MLP neurons of a small language model. Each row is named by its layer, matrix (gate and up: input weights; down: output weights) and neuron, and shows model dimensions 352-543. Each number is 500 + 40 x the weight over its row's rms, rounded and kept within 0 to 999. Numbers have three digits each. A neuron's up and down rows have the sign that makes its largest values positive.
After each neuron's rows, "fires in" lists the words (lower case) most often at its 100 highest values on Wikipedia text that the model never trained on.

L4.gate544:464434570436473447454490447461470496513532517494498555454502482435491476592540579466476551534563515548540589483491507507431544500574475551455362485511534540556470487467458564523557478435549439532422484534522495538529476575511554492487566453443469472536467444527498500409501490465483591552431587488496518484530457507470530477471460487501486452452494488464511505519470468492495497494527506409519469455528398519511512495439548514477516488411432556528524499519458512501486592486499476545516472527444512476432511469465444475493442517603440466521544535477479450464552483526513442477
L4.up544:473536510537464533484543476483528558523525525543489483556491455440474568532519470457535522466506501519569552492436635557448452483525573536520457421500492476502532465465490531576555496541480510505513438468507487452567452510507577528470512497494474459521559511549532492481471483543526523468483611555530508536497448489576523529538462531514519453539488528493477484536547510511424555519494535497521463498418485401511540503529440520466503509548504502558506509493469489500520417540490516511503467581445484529510486473550516484507482523463476521472487495525503524457576519460520454530
L4.down544:437499434507456450535494460524545484508473563507450491474387498501483531517502466470503515535513517546527486488490445491478397555578502498577474418592509531473482474515455485542534521551488414517568470499550452503514521428501504505481470490502456520525593458548522449496531453535515489463559503482521509501499544533519554522497526538554497499461447540506488492594498506485508581596487506502489503474525541495539516497529477481524458499512527528456514518498422524473465523516451506483514477512489496486493421498493517444537525454473461553517493533479472527433457430497487483528
fires in: "first", "second", "third", "fourth", "seconds"

L4.gate2328:508503532542543563427477527546505512548500455469435477424545528530457501511451511482598564525424472534504516435490492429582511495553568539473409491580522419513531488493505478491457515406493504462495514509414496496461479548512484485503470523517473517438446449487436460486494531472563544449508398489509481506515486472497535534466581516471569525460476526472492478449478483465398497565452504557477487557530494556472569539490534463517460547435510525567551521528486459562508491472531525445511486429527494537481434463485515522484478546493454495539472509476574450538503483539521502470
L4.up2328:509505501563488450459466552529502543544531451507493492479509522584474546486528536451483539496455454513504463556465454464477495488494560514474458564401489505500498511472482491410484453486562494452478530533494485511548491463502451516502503480504524524521502478516432537515520552546557555534524488556547484490485501453492424446497563496492443481498499493496530474543525466569578550490480517538541487578419465485517547513526465467536476497537483503500549499492422487458470526498519499444508500531433535479486515541528450517536501512489491538530484479508526513471604463504592442536
L4.down2328:522503521483465522499545507552497547537524473579487448540394511507456543494535553435539472502481535465509502550501455542455544487389495506486464546480458556499469446450494459493541454475428544511463520487485479481590491488597468581484547462455491542532524564515471548537473453458409492546471489496489473437570487537509491410505468490558521474514542443525518511498506481508550464479487517496557546549460560449532531432489486500490512405550520456466523435470438473468536524509467500544476533543491563514465508511450467505478400513483535510543573476488538576467484474483582459517
fires in: "for", "s", "no", "house", "square", "league"

L4.gate1425:454524568527555604384473491520535565483602489478456537496510519488535571518473487471419493554454484528569536544463490509458421509488501467496555530528475538543450444563534586558621529513536516531444482502429529499559431543494570549489507424456516459465558461450535502557466543445528504549503506588544523535519508493504501443500521520530468552516573483495476514452428554418471534553491505520579570485499468412472483546523540452570534439536542503498481409485467498472505482528503484519482531509506434526527503552518510584529534468557489561434513548426521475518459513552501431437
L4.up1425:449489501497519503488485491420541504462519514525501462510566556488541490485490487394462460519489449499493474466577528561483478515502513470459475591429471502572579541470452501499534525492466492515508505493491469480481515519529541455438477523414432514509537504467454464512456558495460500527520491500511549481503481481462513503465517474435406585466534438424508537468452487473526452532462442551516497498498527522504412493477411477542498473499420488516449449485489472526546535506516441487475461541512532538473472533569575507485407563551528535433592485488487473431461433488477511521
L4.down1425:502552465506518566486496579479535499451534487498463505528542526509508441438531493382466462513446496441545521455521480549463495513545553474560516536511438552515485442510473475487528515448512532456540512514498530484437577350450485508439445462514456509503504429498439469436476472514464506467539540506597583479568479575555519439499550522532453456509544541453544447568547536470524512499454461515508457535518455514459505506483499550485493483464518486581472426484469522483470442447457506539529459510448439469454511507464526493489499484538503600518487533464499472432456481542475565526
fires in: "first", "late", "next", "second", "early", "last"

L4.gate900:554431468465455543476541544470439497489504515440461539509488465483437484579528448564498495564550552540542447458467504464443536507510484529497523511566427504473539492412566433513514455511537542556511498517492516426519472499507531447495548479524490504469523451445498454516405498541524396465552518607531508523512506532517457513512519420439468540515452497463513501481522498522475464450466460480493525404548508555475417555507492409489490483500486421507551463575495503561509437448475561501453529524463487494500468554531556464458495442521531504531545502449465539548446543542547532488
L4.up900:545479479463516491475521509516445434536492444488450480519442491484421440472445509549526450557471493505460537569498451471526495435492550466604494511464454482498473513425499490438558496517508523491482510460479499466454470558463495510600508477496555411473488444448507462481511545520517523418388451540508531466507496468507432485501457524446485510456484567481523470485422502506589505516514481461513453428456448477510519492458584501541568504505493603569494491498463424510552464486511609458510564552502398551482492557441497509519480462529563522486473512527515461513439504541471532457
L4.down900:523468474535469583509497493449478508488507510448487572543526482512614551582435470506509575525484527520557471490519514463476457495444519509462510425536551483540453523523512450405470542549488477577523483492466469469505449496476487476450574590585450483490473509485509526597515536572520479491511509502510441526514519537502492528486565439531537556467501450488534532485511477508477529454534551557451374498518499516438513563609475521526536424484462503464512421437477483481474516382478529441511481470510504479591483519490519523506491522562570524489512498474530446515481525506495498492
fires in: "is", "has", "are", "works", "held"

L4.gate1631:445483477503533479476486505546441432492506536475538492479464575498486533497467574453505450441519569532525469523543524437463520423529438473611522511515431451522492521487541503528553496499547515484507476443495541505556495504456460532563464534518513478473459471495509464484510581570475555451506422490476478473533542567515486517573477476545585542511502587534546426454495477517494454521564585497540487498511508555579531571460503566542537519463365412547481444481514453450500523462463542502501491425563457564486508503529488483496532508505503528458498490522626512435430491486554624493
L4.up1631:519639521477578505524518422439542421532493502443460446423481569452503499483467546508516580471501486517430498486532528538502450446473457477529496492481554493489436474529465485511499561420448536481460505544530505510494496496504470452517473545463507573442536476525499467456486458556533465503581434574544435446490513508551489540468457485546466586540518504518529514495432551498451595586467475548527520509430478535487537573503512541450505511560479459493471524560476487469484520537513494522451527486540451472478493535555481413476470491436542511479518540503503479464454515489481535606
L4.down1631:466513474507524574478457467473501549553530452534471483494562509561501472482481570424510531522510454431559459513537508479547494491548460534468516489427527556568525515509534599513469461415466542500577481492480517565545487485505556501528455437533450490457446455464553498515486566485484506498543513440504553500525495549538506508476453518486503490496450554535538550542470397470458480499482461552469496478488548520529541521506496512504440502567414522489470471519504499528489515449475518499508493453460465483521484498494571438512528562435568488502498496551530571531530448448510524520
fires in: "and", "for", "of"

L4.gate1473:547495530485445449523512474521481476558463572467475450464453552472514468565462555487459508485503546468410504480536498493506615477435532478527476529542533447569469472469514479491506435434519498384494523451530571469513458481403460521459433497436490418531509536526523490525531516460492427521436492527496505554538445504505528424481500502495442471456445467437432491548575488454498471519500487486493462507530563531517491454535510537536438537449466535501478486476563461451447459533557491538529541496531467534501453514510449544385479521561509563455528551476507468464558445574516535509
L4.up1473:509588508523507527526484507428467517605420524484491497447484503506542440496512506507445590560529497415498496519602482444491446506471421454527446525490504490493490555547530496578452439523537528540496505478453447482517472441481529503474533468484486536483505466465553465563519482523440466464467483515473446485486454477459514477496482396548498490482455511589473484508446603542526526542474498545556449513497504507555515513531491514539412515528548484510502508513546575494533520501515485421542592497586561535471560520469452507503566522509474450534492489538509517526500485418510542502
L4.down1473:518469551426471479519461557524502436466495478518585520549497436519472466498475476565520494473522498452533455461469528494580495541496401487446547460510552525522485492416494531489490472532542490561468538477440519484618482514516533474559575481621532475498512528491447503501468505502505530484508510529465530417407480478495510548518449473513429483496519530543491562476461518456539447506536530502563541533451517505475510546527462465474493432423483452514530545558503540514532596466446537515488538437390578466533528503483497463505484526476458506576453475538478518453486520397522498478
fires in: "of", "computing"

L4.gate1799:405558469522509525506438480456491508559493512509498536496446442508434497489603526523496457570456478477455410579537538475460516496438540508517462507510509508535552472504557526572510458544509411461504485446462543521475487470501490511521526523382548469478471491529527498467523507442455525437530485537504504486527507488541455488488446483480534497449480520479495484510523511537476547501516438537415487512553425480518521474495534511529480492492530457525532526512490521450539543488428482499427507461478435495504468536448472563497474484608494466557487543492491520545525527548478486463
L4.up1799:550552503514524484596511462458488502472457529507490475536496580444554468544490495526499545408500426471506502474502532442510485457546490476533435506449457477467411528507460499452511484503487476523533470471485489395497471511540511454434477503501502537519494551521502605447585510456511493403468543474510489515489529520517587467473526466479585492518443488492511486505403486441535470458520527573549433512486520532526533455485436481510521536491530479464442477523526529554487482463574490572506510512522477492530537518515440481454440444514477547544574466542519452517539571470449533492
L4.down1799:468517447522495460454463515497446538468460478511519506506477504505442522430486522509509443428483464506489487490470454472466445518471564538518503523427484455472485480510537492523500520480493446515548443511494439520440475461515475519480545490549505501505483517490574483483533501604506520498491555547561506499459489461550485437524501472552528535528481535499478542585460520485486536515469478528505494487509526464496491497513474613503438547480484507449450519514473544511543460461532494494506516492463495523588561556491519581531453541580490443523549528496498555522503535506476441448
fires in: "to", "than", "from", "as", "like", "of"

L4.gate2771:513490524515490542492544478454505454487520486521501532497531476453556407515542535483574517507499528582480475557551535511396439478464462500493506473510451473507497515403487529493451590506528506502468490523498494463512432452548456506428489502525524415514491523525454555550469595477498488525518469456522506499526433512443542414551482526512471539475521445449524467499435484532472470446516552472525480493514443459479584502517542500514518442526522570559392503545456469535535571525468514448508454542519574491444505450482493499506539425498453524525495537479465427421420441540557458485
L4.up2771:510434578487509554504533515414466617522540469493511459517499550417530504513446502537539481509534442536446509545514517485440479513498475489514489430521533480439497503504489498516465473466484564496419512479407470464521504539526492527467569438542513532502549460509490451572485522513453523495477541538555475470500518470473517515548519491461544464512503557478500495433537477467489434516484542541479487480468501477567515450491489454601498454464566576495513491497496545487495422675552472530473532541508503483528486541436454526422541487594530500492479495509493498460523512565524433449
L4.down2771:518435455445505499507493471462499450571487470486388472545484507627559504505511512513525536518457599424413503505483410548510527576549544461428450448493461507504425490501536500543569499482501519439494517530553528530522510493457497456487511530566598532534526418531454547515431565588461542555505513497477470452566478488497609430491504478465500480458475520530505502450490428576529532562468497519552468546518571477513567472487491518536470512421507470572447451544505479552524524506510415503567451526494492437459480498443452444459524462616550431492469515530515479502498465525481481534
fires in: "first", "top", "second", "final", "seconds"

L4.gate2354:501499445431528544517514420493512395521488496494466424529521526506527453502517521536474476433478478508489497561564562541520551480519488548523535539544462509505489561482482519507480518540477499419517496525429524559542499455505563466466517498429559512429521449539535457493541460462486514484522460518561498445503429483476490410563510512533514555522450523482544490583525493495458471491508490566507447517500492463538491477422532471479514483577522474518513506491490465507504531466541470559480559492426527612508516497504477521545565444422463609527496501552604442506542494562492545426
L4.up2354:471474516463529474537470472465449469394545460509511497450483510503444487525427436441527476484541418488537559505487508494572548479450491557402527497515476428426404434466477521480519531536480509509546528534482540547515531457530564579460546510466455502487448500502465519379511488461547557452464462498486530485489513503469486522506551552528547494457461560502417501504530453535545550507439564502501490408527475551515457537445500495544535476546537536488473469504503539570453458499590469516469481523490439496556537473582553524457511529486462501518528560535532505533502514494494592534
L4.down2354:506504576512530463521476476474459531444499494445562535481460524523435525562444460488559452496493474430523539509460466520560516522512523465466453535547467553452413474491539480472568493420494489525546541527522508463545493462527541573490509436534455480499428501493524493466439461548457550545428555576541512512737504476528496483518504492521525502483463530523446559442505551466524490463489512513481503445523539521519500529437508499504465513490513496422506500501490572554520479487606479486535501474479508409549531480452528523464533504607466432476518454502477445483451575501490547486
fires in: "was", "s", "his", "became"

L4.gate2065:566521532550545528439508475532461511490509504525490475514513503519511512547508536566430585434527547537471465470495441525515515454443481525513477507522517453539459511482499499492510451583493495406543461489514481504507493512460490520458467452426569511482507520546513469507584528488499483542542438430468503479524514489491485518480565467488511527504429458564470520506499596471455499523537465440428477497509492528464465512419554534525511478529486529553454481557523466511551504459477569583489497527522516598480417452504475472510490474512443526499438533439504510450487470555465508461
L4.up2065:513505511467533522510633519574472482516480442499527513483510465448549449597485485564519524451570521472539512476507510472521484519485469493498469570484493483469357475413478518454528490542498490439499483539496477554497538541495574447461484546492451460506436496488510434552489453461552490567529474502528541450518577519513506508525546471494517515543471462533548547554555558468502515560544510483466505500531517439523473535520555524533475435581484493503484423531492510525558475463470508473449440546472465562426487498456518560531523499478496513552345510535499545578487465543505532442
L4.down2065:505454453526563541551553463511481479528508414444474492454515401532462453527460505621524475530490545530533550489472500526513476500535492501531480528549506475425460494436518484439575489474517517470501526518508511605497430544546604449509508520560492420490407488451483506523504449440498502580489500509518552481568495545482563499449534526512507531513483474482474538519574498409552481534458502482500531478520490425578497492550599459531463437485506494469512445480515532498515520492526478446419468495469471451501608448425498508495476480526532510471453470531496564557452502481484570475
fires in: "was", "been", "is"